Weights of a small transformer language model.
Size: width 256, MLP 512 SwiGLU, 8.2M parameters.
Architecture: RMSNorm before each block, rotary positions.
MLP neurons of a small language model. Each row is named by its layer, matrix (gate and up: input weights) and neuron, and shows model dimensions 0-255. Each number is 500 + 25 x the weight over its row's rms, rounded and kept within 0 to 999. Numbers have three digits each. A neuron's up and down rows have the sign that makes its largest values positive.
Before each neuron's rows, "fires after" lists the tokens most often just before its 100 highest values on Wikipedia text that the model never trained on. A number after a token or word is its count.

fires after: " " 70, " F" 4
L10.gate132:486492529500506518538499460513430517478475494506456484496481550466501499492492488506530445452531500507450521479532547483506495506501498486505524516526494502510522498501483506538509505521528508473498523451440492486451515503482472503475528478538512501501504526515511501521489484516514493507481524430497500483512532492518435518472487527453481511528462490558488514499497482481485510513490507524508494485537479479490471510493517549500442544493460555446524518508534508490501492492543485461518527514495482511511520491519530509482550509493487506514464475454469510441497518515527532501478519479497518543525484508484507477454504517489513534517493478493505501506552477471512487511468502456500462509503492515480520486531500466506416538474540522519529512517496512505476523504526519
L10.up132:501473526461528509565506507446506498513542522481497491499519509494461486519509502512521466455468541529517529527501535511495502483483509461508483506528547511525509520488527503491476488491497503501506490485445532470453469517518498524503506487516492529500473496471483462470514458497527488493480488503505521535530472515472511470508526475505509491451482467491500488513495450525475456529487513509495501532461526486535489540491495516484559489559489480496505495509525515516491462489499494469494507457482528571525537427507517494444500501502455494531490502486488472525501532478485484468476521514511489518466490544544516519447507511450529501494462483484498515535547475452484502482504473522513532479516530469498458521518467458537487448497506492504512507534504488501479458478505510

fires after: "." 91, "D" 4
L2.gate489:473496544487508511461526493519497468510514480526500487504506519452478507565503526476493518466496503451510496566481551474482470507467495533453503498485480493503514484482537489541527487518581527509495493546483479517542464527455423484510506555491493504466473512488512528523501485494468519456527533510505488500498530514490519510474495515484525524468504559471479510526473467523493484478563524502465491516487490516469519488456485521512515506526462520508508491501524474522480494537448489517541490486488458461488541522509455548517504509482487477509497484489485520498498507523521518524504521506517492478476445504439509494514476526503504495451497526511473460510479487481478526462491550506481489517493493529535529484510514468509502466511541471512493480474501494506494502514496523
L2.up489:526469492490500533501496541494505433502541504502533476491544489513474533509505456500513482526559460501526490487485515476480527509525518474564482505514500465473522518501500445497577463480477512485528460495504480517506522515489520519485528529516498493509514497518526479531475491478528539477544515516561507491447483540465484499457508515495536492473493509509462503500498448467546526521469486480523528506476437499495434497490451502510522527504536526507475512525523506476457478489520477460567485501495488494491488504508454514527494495508516478528480503502537496447542507521516486511495487494494493496524526540485527510500495436489497489519521494466522476486531504502497502503471554504546490466488493528469506469513499498483477536474494496522541501497508497507512508512491463

fires after: " " 33, " Re" 10, "\n" 6, "e" 6, " re" 5
L4.gate260:513511521510491520495512477521484492476502510478441545490522517502454507479498480462522518459489522487497487519438461516498531525503525496468461489503495522448495510487493547499479497496486491502514495453518517502548504489511478496521465521561512530492504502538473498502486502500549517467490555426509500505514507496470544476449509474483493537517514459502461458472506525481483513473477452484484477456525543500464483528511495528482456490503501467498459480460487535498500495495488491482482517526519479486561495515493470464493473537518525496531506496553478500535484526474504503530478518510479473522520521512484486522501546492539494438426506493458505513450530529505520502520529502508533505501486491467520500504509530469521511552478489518496502491519489496515515551501518520
L4.up260:555482471518443497520516490516485507489496508463477495530478490515511492522466527486496482482510459475508474514490481513515502492496484510519540509506459505470476486484459477518511464530445476542463551517493488507504489513537465484454497487507505427492493511463493503539488534512510501529494465522485504450491478512488497494529504507477484538514530504506494450524503511500507508495511419514494537493517517491483503534452508496513519533534516495550504497515539475528506448500484518510495497504526494517480455488489522477532514522507511526501469505531506494497498510483517458498494503549506464542493486454499506461542523438511461514539514499493538530482455514564487499506531479498477498499464450465536540477464509497513465524464520518548525501544459518501506493467517499

fires after: " at" 36, " the" 22, " a" 15, " in" 8, " near" 5
L2.gate480:469512480482509531460534465534512503457517485473494527558457507452512511555522434507492506460484510480488486500542535488512493532512488467537472489524506522523486485500525522539510489483514491474506509471470494553497521528485470501523515564509498485525519499495502483580528496513482556475494548501494496469545530486534516492471503491474506474466531507463453486505475453492493496502489466519512521506496474523486551482448496564495512466525458515470529462524482476476432530468515481491495498534485522463512497512496472518509507516479515479493477507536512490467479496487519487517531506516475518512491461496497499511504495514521480513511531514525477484504531527498549531485485533496505505455515516514463505529486456518455504504493484529496503540474466531494521499495517493
L2.up480:494503489499514488517498498490489467514499487479533492467467503534467492528489476520491460429522502440508510534525509478554515543491517500509541541490524519501501500533528465517513519497517473489488480521458534494495466536534449514495530518484504502480484505523475480528507496501455506508527492503505472457526562499526547453506525472508525499497499520482508537490453498482464497508509549530498461514534444492506524484503487488508538504452498499508491506483515482506468455499539498538477499486531498498459478484513521474475496515507488544503521522537470555477483532502487502460538500479488523551570485477511535500517476497513543491528510502472490511511472429514462488477485507474514490509471504533470508514485472520496530534530516527458471472502514512439492493517507498

fires after: "al" 23, "it" 16, "ne" 7, "==" 7, "ra" 5
L2.gate463:455474465523481527513509478507513479450557517511546524519454506515506488515480459464520502512472472464478489484516522491469444503473481496485560508502504536509518461480492483498523505524504480527501481509506545497490507516508508479521547503507469484512483501503514503513509462495500518475544505530531509444500525503492535507497509513442516533505484506446462540525482456481512493502513519488515501472509478472519515499486521496505523441473487476508557512496529486508510515567495508499495489488456510527498490533507511531465451493488458508476546505513538515518498562471500445492533517505528501500506481518499503500511502506529478545498445555518468487517503437476550517505476506501468472493517485497520470484525449502487485442511516545529476518479487507495465512505511485
L2.up463:479531473492459496449497501524482519464525497460509521504505466535448531444506508518488497466480493472465489462479481528475492457527528504544443476493549496499489453514483514498506500528509504476525486498473453491569531536525540509458508544496492525486468503487468513497496463483508501491461503465438467501499522493504446520520471464552473507476493534491499485493505508480491469532550514503547500522487493518505507484492507540496489489466479509541493506492471519515516524485518512489482499485519499465506505496549532487459484498508502519474518509472492514512498450491517489455556502496517500498531529499481515522531482481491539516455489512467524503475525503458486500494492548516470465497487439521493490499453526511491503517468493469512491510512516545504509551482509554

fires after: " ma" 17, " Ma" 14, " p" 13, "ma" 13, " " 9
L5.gate255:473542513476512503492506516534501491494511435496491509503473532493501485517521500495480468489489487450508536472446464473454567501470497481514470524493517523530491524532497527467504542493522510522513502453502542502506484557503462566539520495520538501485532510519536497494469481494516506483476475493527468465517511490508484500497481501485478519499481467516475537493500496511530517468530482512511500520498517492467531503508495496501543490517465496485489483466562465510510506475519433544538499468515478509481512534544494469521455470467480527512566533497520486526505508577521555481510490517491484476515500537494495528468473493503499533517494505464502449514493520468522487506533548489494476501517493504497498515524489492542485502497503541475511466479502518503462538473534471
L5.up255:533504500456506493520504494441571496505486470528512520478520499525477506479506523503480482508515486481541490508478519541510484473497490486523531501487486525526499511485522493476542467528519501494508452551482493553496517551491483456510491489537524534508492502525469466503466491485508517499531481498473494509500542534506496457481519477500500507493517487497493477477475547500452474466510518520483474475535493487512497467431516499465493563536537491494496516481521498530525496455522503486463496527486537441494544497534524499502481457504474442528519528519504563518482501573500535503500531545503553495504511487508470519498542455497516461502493514520485463476524488480459492481499487507479491527476497508503481474501515468478521506533520484514505451483528485476474488536529511

fires after: " re" 20, "ad" 16, " be" 12, " describe" 10, " Ad" 7, " Be" 6
L5.gate19:515482483519429499528545504509509483515528464555501511465557471535501507547484480531482482503515489486471508511510464511495492494487545484486509494481504511494486489477461507540499491478548478513522466516505477552519530523491516480471516488505517520503474449500546478487501525443511557523514500532440537482487539526474513520432516512458494505475520525501504506505460519501496506499483521519468463465460507458502534536502501468486475529525518556477478477480511464501476476526482485453526497531497544478488502454516491556481516514499493514475490527498492501511489494509514498510523526511480528523504492480537489542488430481486530512517512490495537502504496545502466528485484508474466476502530446480470457462512527487477501496481540499477516506499511519470512504506479485
L5.up19:543486523498512510446509500489454504468507469465504511445477518524458511508492549508543516485496516502521514513523492498520504483468528490467501522527515527511522511485474479487500532502513482462529518489461508525517497512491534512485529471525508482522493532510488547468446490529494515511528482459539479525479485507489452478496522481490483531483486528516505486463510470540437531473513514475545469516489494477528493511494528506500500511520469479561473503561521500523484492492457529527483522512516496512462497503476521510488510516501534503529470522528551544532495519539551536505486497517545496521530501492501530541501486555502561492501533490497469455550502504464526488488493490515500535538481472497488512522495492483544515471534471474489504525498527478557485553487512475

fires after: "o" 36, "mo" 15, "co" 8, "ho" 7, "to" 6, "po" 5
L2.gate175:465524506487509488517475492438488504505466498497489450534502491499481509422461511505497469480520517531496515466531500513502481474471481516572491478487493481484490538505491493493493482481468482516490480476460472494520535498450502504509528465461501511529494505531523517478496459495501488500465489514517491510507461546513504510493501474485475500512536529501487516520521542534545497542472524518500557507482466522443476537515524519488481503515482509514480505524509477518556496498513520461517490487518478529475456480505506482516494519515475467492498509444501443523471512505520508498460500524571479493522545545541512509515492437541507496478528506485518518500516515467466499486498458447457494530479485458467475478478532508514476465479452463499522515493507515522477504470479513
L2.up175:516477484466478508464483483449515505510534485515499502491479515553462505500495500507515481521492483513502522470484540530511490504470495508506483435525483487518497519492454504528486491508520532524518493479477522472537484496487453473513529504434472457534479471498519479485485488500461496460516506468490477519512472491470497491520495483484505447501479498491487472479516482573530521471503466477510456501498508493504531493484499526525514481479476489463462526470515418459513553488540490518538535505472455521544464518510477523476434509497482469507518512470510457535503504526498467499503528506528496502495540513475489506477495454549494552490527489518498469501460534437507535492475476496505501468522502493491455517456503531486494482485500494478506538494476534539486509514519500

fires after: "." 97
L4.gate346:493507528504532492469516479518534479519523472497496527496478544480537508507503521462534517490512544498510485514524477495513452498519540482469549540499448503520476499502508489487484511502537474505496498493490521472508525532538515528482511496509492513492512539472470544540505488493496474490517503495517516522482537483527537545500456575471494501465499477470503522541524465477468496474504550481501492506484477482498516467440536513531529499495518517529536501499508484514500467518531469548480532459444491443531540516503488515468497514471497549464538503436522542468518523492512514514504505496507470463519478474525506491535470540514477550507510558492482492534504482502540509534529503471498493496482494502497524527484474518481500481493538502483480469509509531468493510485441531
L4.up346:532524512503526506494524488479521505479480496487545476537504505473538487518509511502530502463531548539484506492493468486499501493476498465565467492480521496496504452460487474490470571536476461482493503556478475486468559532512521475473513513527525525527485503503483460520466488513491478497474472509494519500478540483462473523517469506515503498499450510483480485511500552512530506535478492480535431462466498506494519479507511470513498509495533502490555519497527548515472505498467505482451530527493474554468503518475517488523491555524528508480514513487501503505498455531534489504511519502501447506481499491517510498477529575522500497545516499514470508500474489494527494472510506452471496519454516464498556477486469473496462469484474522502479510472529473496514492490497510

fires after: "s" 22, " the" 21, "e" 13, " " 11, " The" 8, " E" 7
L4.gate62:529475498505475548504503482485513490533520514490511512495536492500507520518530535514486496471496535508501491515490492509466513482524504472439503531545521503450506516498507525480504476464538490486510491505470525504513482490457496549520534523495565546502463511492466515482499490512457509516555470511485527454524512450474509533498506510487527476543534477461504494545469478485469519486465514526472482510516468509479470485510526516501486535487520544466490570500457526460509460485487469493490511552524476466516459442555498509459478502536516424519502507521502540513462466501482506492511471491543524529501485499510472510485518495526506490450500493514481511495490520482492533525499540492491493506529471476513508510491495490501528509526438551508492465474465477495494508494503512
L4.up62:531469539476478520500498494489504517461506515500512533515500527523485497504470491473488503516522471521472541483513468534484503521464490448495526515486514514451539487476521501483479513511529504489486513480505584482427470510476506498512509488484497452500540485486457513488497537492529483545532480493471473486501525481476502449483526503461447517516498449485478484466480518496464562496482498520512552507527553511493532548511475456512485497531540478507516513518502526481464481485508490493483509539492518455517484467459537476496458445485503481515498510509475556522489532499502519473524507488517509492460510504499487488512505473477516501502498481506473531530438465443495481498506439511483497495469506485476471533453465524509527540480516506490489496515488511488506501509524469

fires after: "." 60, "," 27
L5.gate68:476453515481545511508512508493502528529548501457488521436518492543466513496463526498490477509486515533518537497516535524499459490501515529456516504470536449502496461492447487484512519475536478522445488487537488444518498555527544523525491541479495527519497545496474491485509512498476492513513482515502501474466550549514499492486473520533434541510513525490526540522516511506495472507485538546474487456500495479486531480511472494455482512492492538478506485497556525476519491508466518544496515483494519507483532482510512513494539534538523503480515514497528530528516508505500469479494492500498493477493517472477487519512477486482488535458517542484480497483505482504509515516445489474535520487460446548508481460520477510520486460479511506536503490520536521478475493506519520
L5.up68:517496536475479483457509499481487520499513491508517453503541511515495518480471497540470461495542491486515502488512493455506519536539485467516493534529489500485499502512485512541530504523512505437515450486515495552519475488500499477518540468484555479500447494485481560521530502483492525506479474477507496470507488498562463494491494484518519507515516448507503518510497510541541519485524500526531513459498499458482503481480494513492493486528501480442534481536511499526513499465496470510476518477444507502471510489521542470482473517471535475452527522474453504526543491470454450493496507487511517519505486459492509478488522500500509532541524525556448468534498478458506492463502502478484451476500504515491515475475499456489441503506477500538449503495547494492489494500500486

fires after: "ra" 16, " Ra" 16, " W" 11, " " 8, " Wa" 6, " F" 6
L9.gate358:530496513507521547490514479485519490481526465523538458489507477513508502466494514487480512470435546463469465517483447504507491492513477495508476484502478506523502461511516478499492489538524477509539458541489526508543479546468485497493518472479518436508512501518503495475447504516534517490514496490507489509453508543428512468480501517486458515478535510470512498540509463488506505514511509513515488488452502550484521514516490490528481536467499532463501512466492506513499490532507474482505543507480472471492515493482495485514546508510494535511463484525502489511505514541489520463488543487445501469493487485505476470526459492478518515473546488530483497470503442506498484470484506479532482485472487499516488485509508571500464540540500530516526524502493487481447485458516425
L9.up358:462501481502496504469493466482506470448465545520452507530462463473491510494517491508500476487462491504498473527520486499512468509505503532489493572490463513516502482467495477494515490521499431466493546554495550509470481501480468524500489522468465491511475484515495489484523506512467515529487509516512535513466505491498483471504481498503497510510440535495540475474465479481528499491493503495537564460472518506479463508508528492533481523482476520492497530477501523542518475510502514510518488485468468505498445522479488487479525510485475514531485546456487514503494484472486496530522553495490519482458519486514460507520481491510465474515478544503508529497501484481509502489509481493524535507475491455484501482535429513578520523463513488488490538502479483576504497458505457

fires after: " " 53, " F" 15
L8.gate447:491507442523496510492514486519472496493494490437463495472525547542497504454521495505519465553501468505524516494540494544472494530539521514504555500493461442456472543473492486489480530500490522495512471508475502502482503513479493485503527542491503468516463435488524495444510516519523472517533510467513490477471510502449471525479493498464450516470488473506537504500471480502518521502546521499497495478534489499520507581512498516466551519494473509487515508479545482535478490563512464457470514469493468502483514479544502496525528494483502540494497493493482495520516505485504507515518537500524457474495485505453496503525522497492533486523483511490491499453494501536464513485533519511510487521551496485460459469477517491512472500490511463541508523494503529461496517500526483
L8.up447:499488491477511480517476454519495549476510490483461484508515499511505560489493510503473516505460490507531508520517467481517510512529561546509483485546526517502532487482492493469505555499531511524482511517519500498466493495508449446518456492553495485491459450503478486503518478524523509496467463467514491515471521455534523497509486470508512528507472494509527488449502550485496519501490455514500503552487512514540475497479474548474509499502512485445535510513526546527532513558498520499493501481505492532479524499475496464484483534485474543496476483451502498486501500490492476488508523514509492510446520497472465461452501488543511492460496528515555510473498514464472454508488511479504513510464463502515491483530460482484457473505546472487549540474486509486491514451501508

fires after: " Ho" 22, " fa" 14, " we" 11, "o" 7, "ho" 5
L2.gate223:486553455493464562476513493487449476480527518495468513543505505521470512433500475495520500500539450468489462506525492482496482475515485534549531483479510501515472502498508494533470486457515484505484512554486506506497502528463461532526563491492511463537519499525533512507490452445465488483494479489489492506512508499456502536503461481487503504491526478473501503496489474484499496578519463496484503512462466468522480488499515475495506474518484495527511488497485507483527504513494489529522458498476508444520511513500501521499516473511502523497490533470495477533532479458482538480483451471512502453530489515483478468522509488547483455527526481508477464497496517532469517523494509457515481451499482507515469489510467512540480475508469523530473472485545522518527517464457488
L2.up223:496485479471502444495488485522478509452529507505553506542458497550518519522468447533472470481507445464475487500451490488470503510505480478497438491520504492553517510522501495531477495567451472482494531464487528526479507508519517490473500484511464490491502505509476467490506491539500528516488499522527445522527520506529529473538501525499558505469519525489505503475466499476516532497519470496525507495506492509501492504484498540486487450472461463472508501500535469492534523542493505522475508519507516487494455504548491464471446504531488519519490472485464510517542499476507486495528539522522483498460513529496505508467508534522536498525447502506514478535508460504505501520477459532507483521512468525514526535510488485524530518473462509510492497516515521482435546499495498

fires after: " " 24, "'" 11, "s" 7, "-" 6, " b" 6, " B" 6
L5.gate73:504528462511438502457503515515517489499534500493531525510510473480529496477503479513481489529485484460436501511493521474519505484503491462452502462463491521532485484476552509486510498506519505489492517498500499489496505496460489486485494509526496485490542493506500518524487489507499514505559501484514504537525511498447469490493479505491491503468525540482488499457520517492507514501522486526492478433460531491439495527508502477560456515522532482497551462529512462482498535507437498476504537466506528464528514508491508493468449527488444546510474554513478480506500487480483493495471551478564490488490456474469487490490471496518536507523532533490509418490506538488525505501497507510515518464472496500430460514511522486487478475481471501502498519487502502539518498497523510
L5.up73:513497530467523518515454505544516516492524536505503487479507513489499538533523550512502491496479493495508496487542505504499503515485538528495509574511523502464474468485511530512505525485485532509485497471522526502447493531510465509495513474458504515531497491515467488459495521513456502514494516523522482559532491467466489490526514528507514510508500501497491483528520515486510511538443496503495481488508491516443469554514506504512457486493454479462532504545490497517498535484533534499470451510489476462512475522478531463482507508494472511495523470529505505485439497482417484518514513505522493521508516448485479514531520484450492494518470510517496471506525544512494522485463544569541449495507561482498496488534499470501534512471469552465505513504516460489486487500498499

fires after: " a" 58, "\n" 11, "A" 6, "|" 4, " " 4
L4.gate97:518480474528509540496497486522476497542515499511505482491522478482472566479473445518493479470529501476497502505524531498471532531522463521482523502516523506478461516533495514489472479527479512541485502490536535507529516519464501462504526528521469508529516472480493505506511475463497516449504473478524471492516493504487481508445492483471495502459458504496514468507553530533481509513535491495466511468462523517458465480487498476519453473526487492455494508484516512490524521479537510519491537495474509522498516488520508540462482525550514484495478509485465485558533515471483507481466502482494466503513478525511503519500499483496466517452477565515469516538504524511485528534538562519531487490463495538472487512468540429526484455499489477479480503484503479516523523458457499
L4.up97:496481525486541473548511501532489499519490462483541472503432528474568461490465530499506513499531502462509480494529468489517439499480550484490514496506521508475490535462561502496520477542448513506498494491471503497466493489523493534505532514490440522555486537460506551483505504530517503490492542532524503510559502496541501495481500501531494493504521541460541477496487518482487509499526486486490500511488476535510498492482523539518529501543469538515526460491496506510490449511513518518427456522493535474490497489484494495468504546469496518489486450471481496489470525486512522482491493533502496478539476442461516536515515536511488501482505535475520520503480510478503470481484495505550525515500492485524479477486543503490501531500513515485513498514448503515511494475501473

fires after: " " 28, " F" 8, " p" 8, "ef" 7, "p" 6
L10.gate307:540518497497480492512515529483487512463576473441489538512528516474513501480524533488535469519474514495540480511479525531442491444444539485501528463512456526500508490494503527451494450498520485472527500475466533459491474528496534540521499506514490522505464520506499520514466511538487500514517525488511484487473483529504535518462519527461503551549502468495505540477462476486500497488530453532520527464494493527514518527525516523474491524480476485491476483482553480503486455506514500507494518501541499533538518526473479489474522481510485546471500499509516541466497482487509474500521511472565501505472488493469499514491532489514527493453556523508507493502525507456493491489527515476518472511537462496499482490496481470520508500499470515470456476504544532477512507514526478
L10.up307:521523498507578515475481521478490522504494524469493484469488510504505481522532495531507483478471522517582489477489530504509517521478526470506516490494506508481508490488448488481484453485511508498512457525472513526514487483484485535509532521514508468460467488496520500485471485564506491483516478473527484523480484526514469477494515497524522501507468427514509475503491544524468513519471484475489511493492459515475491447502455494524507506529510480476536445513476499484507515473511528497526493410522470528531532507493511473467493553492490531516510502491545494519527528528489471535494527515507532466517447484463521512470523474548508493539473532484499496501480516479511477443516475481515518479523507494514505520521492477491516503520532448516464500577513486508495521505536507

fires after: " re" 17, "co" 13, "vi" 10, " ma" 6, " Ma" 6
L9.gate484:513509486534428537489452492530500520423519467513490529493503503511513511543506498453536505448499529463485510508508506516472492496525530518525549508527506497496508527548474464503460506493496497485487508483511465530507505479501533526499497514495517506516446475488446496510479475532491506490514505502538488521509503478485513515511489539504482517502512500518503464546520484507516491484551460488497527487527489497511519520482488560518441492509491482508498513477506481496473536471517489510497489509480510505525502509487490544505482456496539504508474505487502532526490527480441495518524446549505505505537488536468494447502473497450512554464509497500538445477443505477462534540503526520459532475481480525521518503490473480534490468471523539507493446498485510533489468466494504
L9.up484:509493518489496503516497479534510492495539528498535487518502516533524498471497486509498469471503510546493493485470500476494465471497489465565499484516500480475523509504474483515494513515521488508484507484529479512507502477502471527412520457499527470491514527538514495512477523504495524495497461486505487513525512492515500517425480479526529541510479517505478504561458471566504517495439499522529514502467507457514498524516475491498491533489487514493512481467549500459474514474490494510492499498492539480497489538466520448495472517514483443486503464497499531505500522500496464484451478493486513469510480470518472477523528496531489499450521481551516494494544500496458472470510475483534473532523492549497464488488476462480506514512529509531514526423557496520509449513450500

fires after: "H" 18, "E" 14, "W" 12, "C" 10, "D" 7
L2.gate176:466466549513482527463518471543514519482528541519486498499555526474454506531502509474477508465477496476507487500511507485495445558534497505483524533483521536519506450467517532515511464494532501500516522512483496428513493514548486521512480520536508511496495510467475504538526508550459508462492516560482522457516490481503471538479472533486518553492481507480472499488482508507543497468537535463502521484541513500516520493470494487531489512501524528498527448516520544493524492528538467498486532485482466502501524498516474476523485498510464476492485522540506515480518481461473493484500528481513504515505429533504471464492484553522484554482447503494513460498498499470515508505496501493519500470528491502507485487536477489505472482531512495536477495461502503500470490521480552
L2.up176:519478516515466492483514517490467551537505578472458502477512486519496499535478497522511533480506540518502511507473518479501494525445466520537515511498461553506460461511493462497511518461536485504480537533469555509513485473469517488512506498523483517516516545513467529557485489534489483497495493515541524480494491490501483485484519530526480504515518537516508480524521534490512539478476500497554509492507519495478500522479452508513508506483539464543486493525519469501525482494498485506506499471501494499511475491483476507495518512472470479510470526497473513510525476434519463473453550480478465443519544472529535427510492465506497542500482492462504475490463489484482520506475466486494509483499530494495468468459528528536486520525528491541485518510521477489470512536526533

fires after: " Ra" 18, "ra" 15, " D" 6, " W" 6, " fa" 5, " f" 4
L4.gate141:529477505494487487463477506475550494496465524485505486528488470478530468501488471550485490498499450510473488508472473496520499456499514478517533533471534475490502504484484537538493513569468503488512525499490530457547423506501516511497475526482507504529486518533521463515498531527509525504490486533528497534525493499496442520508470519494511494466508530482522567512501506530503502504542531511495512480503520519498516494456471448523516507494518461490494463483532491524497504467517462478464515530464462483475472483486535483528499484526474508465459535509518471542540481477462459449478518506507485471488467464470548487500465537521456529499529495499488509457504440502500510500467503478493471505509496490480493476490471550515449493507503506509490507472501496460502459506496516
L4.up141:469494487475474510479493472520502469526455515519488478496477506509526500513488517495513534496452498509455479529558546503535500493460460511503480470536509527501496499492482530489548560478513536543528518520518515478474547509484522533488514500482491482475485492545492474513520533531531543513483509511504479543485496490476464503480486479504453524520528525532507495525488457451466517486506493505485450541498517493478484493513518480492487493507484537509524502516456498492488499520468509526528487493494481403513455484476458479523523499526515546459451491528498497533501468489512529514487520504482524523509510484512506515510513503492457481517477560425495504516467534525468526452495494505498515488535494512493500465511471547503506520468468558516509509465525516506516487480480507

fires after: "co" 13, " re" 13, " tr" 9, " sign" 6, "ven" 5, "li" 5
L2.gate308:493490519501476525506454531534484495506562486520479487457483484534483520519482520520497506484489487516530512510503495452501497493514534563520523452488481502502529511562482516512477510484540538527509544453463474512520517526500540538495450538440479505440485501509505465497442555505479498498515494457494465496471501478483462489463516511506494511464494518492519492505511503538524518475499523468462460493515476469513525550478502509511469515477427551463517468517512524521502486508502504526541530501459493468511503477531516514488493496472531525522520503472547517445500488494476535525515503507461504484515501508476534479503460499462466529492476497518507494493497538485497457507504498484510487549505499501479491528482471517504464515471524475526471497534520466498492529510472494
L2.up308:500427501534494485496506494510499504488447494499473480489521509507474480459529452534534506487482478511491479510503499441488473445503486526562521485461489522496501498529465511508475426462529487468511512514491487491566523480525499505486518521535522529472514473509493544536480516488476493474479478483495491565523504504510489506497508454481504531484450520519530507496481526503498455500525498505509488455481504484489535486502490488524504494495493472496473491506499477499495504488539448557484487477470491509519539494506493508499526474534502480512468495501502533466502531474504491429480520529493546489490499505462474534536467470505479467498466522542528495545534523491459543489515526471503495499492480487520540510482475526523482487540496515473464533484503443478534498496540473

fires after: "S" 17, " a" 13, "al" 10, "." 8, "A" 8, " an" 6
L2.gate76:466493515475519492491532478516484509494543485495533479538509487493513491547524499474558493529493467483451486497471518490505466492483515481476494478462505496488512442475537490482519480521505511487534483548483506507528492528466453441534504536538522500464471470478492522520491524520456532476526509526490513517453535499506515497507488517468526516480505483460492525502478479518475525481581531494514487548526508517510529476468534523527527479508480520465511537515516483549499504499477473511503501502475486533494550547492519503499482508523510484495523528488453516512455540509531453519526526477505460472507494512470510502537501511545514506504515465506503454522501490491473495457466539478483453494489490534479487485469532520487511504520538476478482531436475481480516533523495526
L2.up76:467521485487504487491525490522505492493467488487482501552484516493519426525508507508482540498498507457471509506465487530520458483487496494492476480488511544453468490476473520470522474492536531497536519543496448533513546478509491502439492524516469485485487526523482499500504505532523514463511523496480496475474494493505567540523484495515502506501457509513482501541480481508473503554484530506488500534490530557551475483473508538460524494530518504531546472536498452493484470448467521522476480487499484503516487528472504519472482471514505473530484493534535486492499506458528518514461516489454527487491494533495520542490509487486463491501463523476447514508545511539486471560534509506495467501521520518527525504526464499482523505501495493487535488450511524489469501533500524

fires after: " d" 32, " at" 10, " de" 9, " D" 9, "D" 8, " in" 6
L4.gate322:487489529517479486511524477456489525512496494505509494527521496473518493550500489515518520509522495450530548525520505480479450477486505434463516529490505530485473502489501524506497516508470458518520519516517489478475522532458503495500458511496440504525512495457522486491490465513454495508502477521507515474476461499444512551515475522470508514499477524458491555522512530479500500464417477496467508495525492499478519501452518518461538466499486542509555491504511479507514526494467452490476543475512514497513508502488477508514497518505497477527477482504528491466484518508491475446462534537470501491523442468514511485506534462543479540528498510531497507476506500500527498434505496498485511453534547513499505492523530478514492514506507516546519483475526484456484522512516541
L4.up322:567517495556476494517483506533497481479472538517505486507435479495504496512492519497476482524463532486469517518522492535508515471465492521511479493500493476495437541476521474549498490483533539480546496499488496559509482470479466499477558501513463502537490514468480497555524486494489483477510537515504515503498521466504545498497534545520488530476492508505500546516471489478491501519471508463542434496516528498508477491508490493511549540470486503563483517500500503502521516505476453489522470515517480477493497513465516537501482494530480515532463469532493525478451489480473537486498536475511505517474487506445510505487474450534487514511475470453488511522471512501478498491480531504482536489472476531487514474540479499533489455523486489486460464498489473489516477515511462

fires after: " " 39, "vo" 15, "o" 9, "'" 5
L5.gate458:523468468439512479482506465504493521531552483482504499541501450474481483499513470490459466567512508477475483552470573470478514483491483503484503443503509503502520503515504494463477490477466510508497478504488526474516507517464491495501515543508434488515479511478508523534484500465466496462544501523508529520491525488481487501462486507502521519447517501509513497523509535490485465440510503491483478522504498487518510507553482504488480531519461449479473495491524501489511538495500453503545545448459476532499499467510521517455485503493532480499474489469484505534502515456477488510488532512506516463483470469484470524484508488501510511468506563570492472510492527480514463507477486522492530475534542501506499469519485532509511497521485456508514521495500472529490525498529467
L5.up458:497487501478459493503506516493494459500481543516542509521502534533527514493482483513507486535495507481460501441525496498502464541478529513527528492492495489457472504504458501561523455540536495497518458482480472513487510518535469523482510482489492518477454517474516449501509489476514520504498447486471538523492483486501454535508508493461514515512501537513498484533479523530499483517490450520487484496511462510463519520508468444516497498455476503525516464456484475523462445561529475480520465515537465488490473515572537494503476513531479484495519484497514504488488500493540518521504479525471490478539496477464518473491498494507491498518523500493514544511493541513488497524488477508518511530497501503516471474513497486494542482513554501531518489513514509457450525535482583

fires after: "li" 18, "e" 13, " Le" 7, " M" 7, "le" 6, "g" 5
L5.gate439:513464445536491535495488540476471486511482482524513487505472471468523472562492505473525501472490449503525508511517512485504528547493477524520495481495472482476518526498502496503505458484507490518518506433523524514473515466459505458499490480513488491492501470518531522490508518539453511501495521517522529478507514471485509464481521482471503528524529529453462509511501495499511501498498515508487470526471470492496493494481446480489526545516465527531534547519488523511514508536460514502502523510493521484494503470489484521479500466520468484548529464505520532521463505465482522479507497463501538508501513460556518523533495487509474552490457482510493499534508484552538480503545499488462512461509542465534475484511523466496468485492530505480459438467485519506483547536556481
L5.up439:516461466490459500523510545529512495473554493532501510495510568460488528513460539547480499468500485536528491510463496474518516499493493486465559505515470478473485542441474467500500516470488491518485497486501548497484500488459453508540528450494524516515535537498527480504491515528523492524476530498470437474485489465533500488496547494493472462477522517503471501479499469521489490455479470485523506474525504477454512518464471454493521509538564529500483512471523535481509516497512472500512526481490506525537493511504508482506464512506478506520466468495509479489516498500485512512477446480505526469503489483479502504536515523525505504474478476452513480499507533457496532479482489521482523525503506483557471519512544510528482493511454500470475467476463495531504527474521526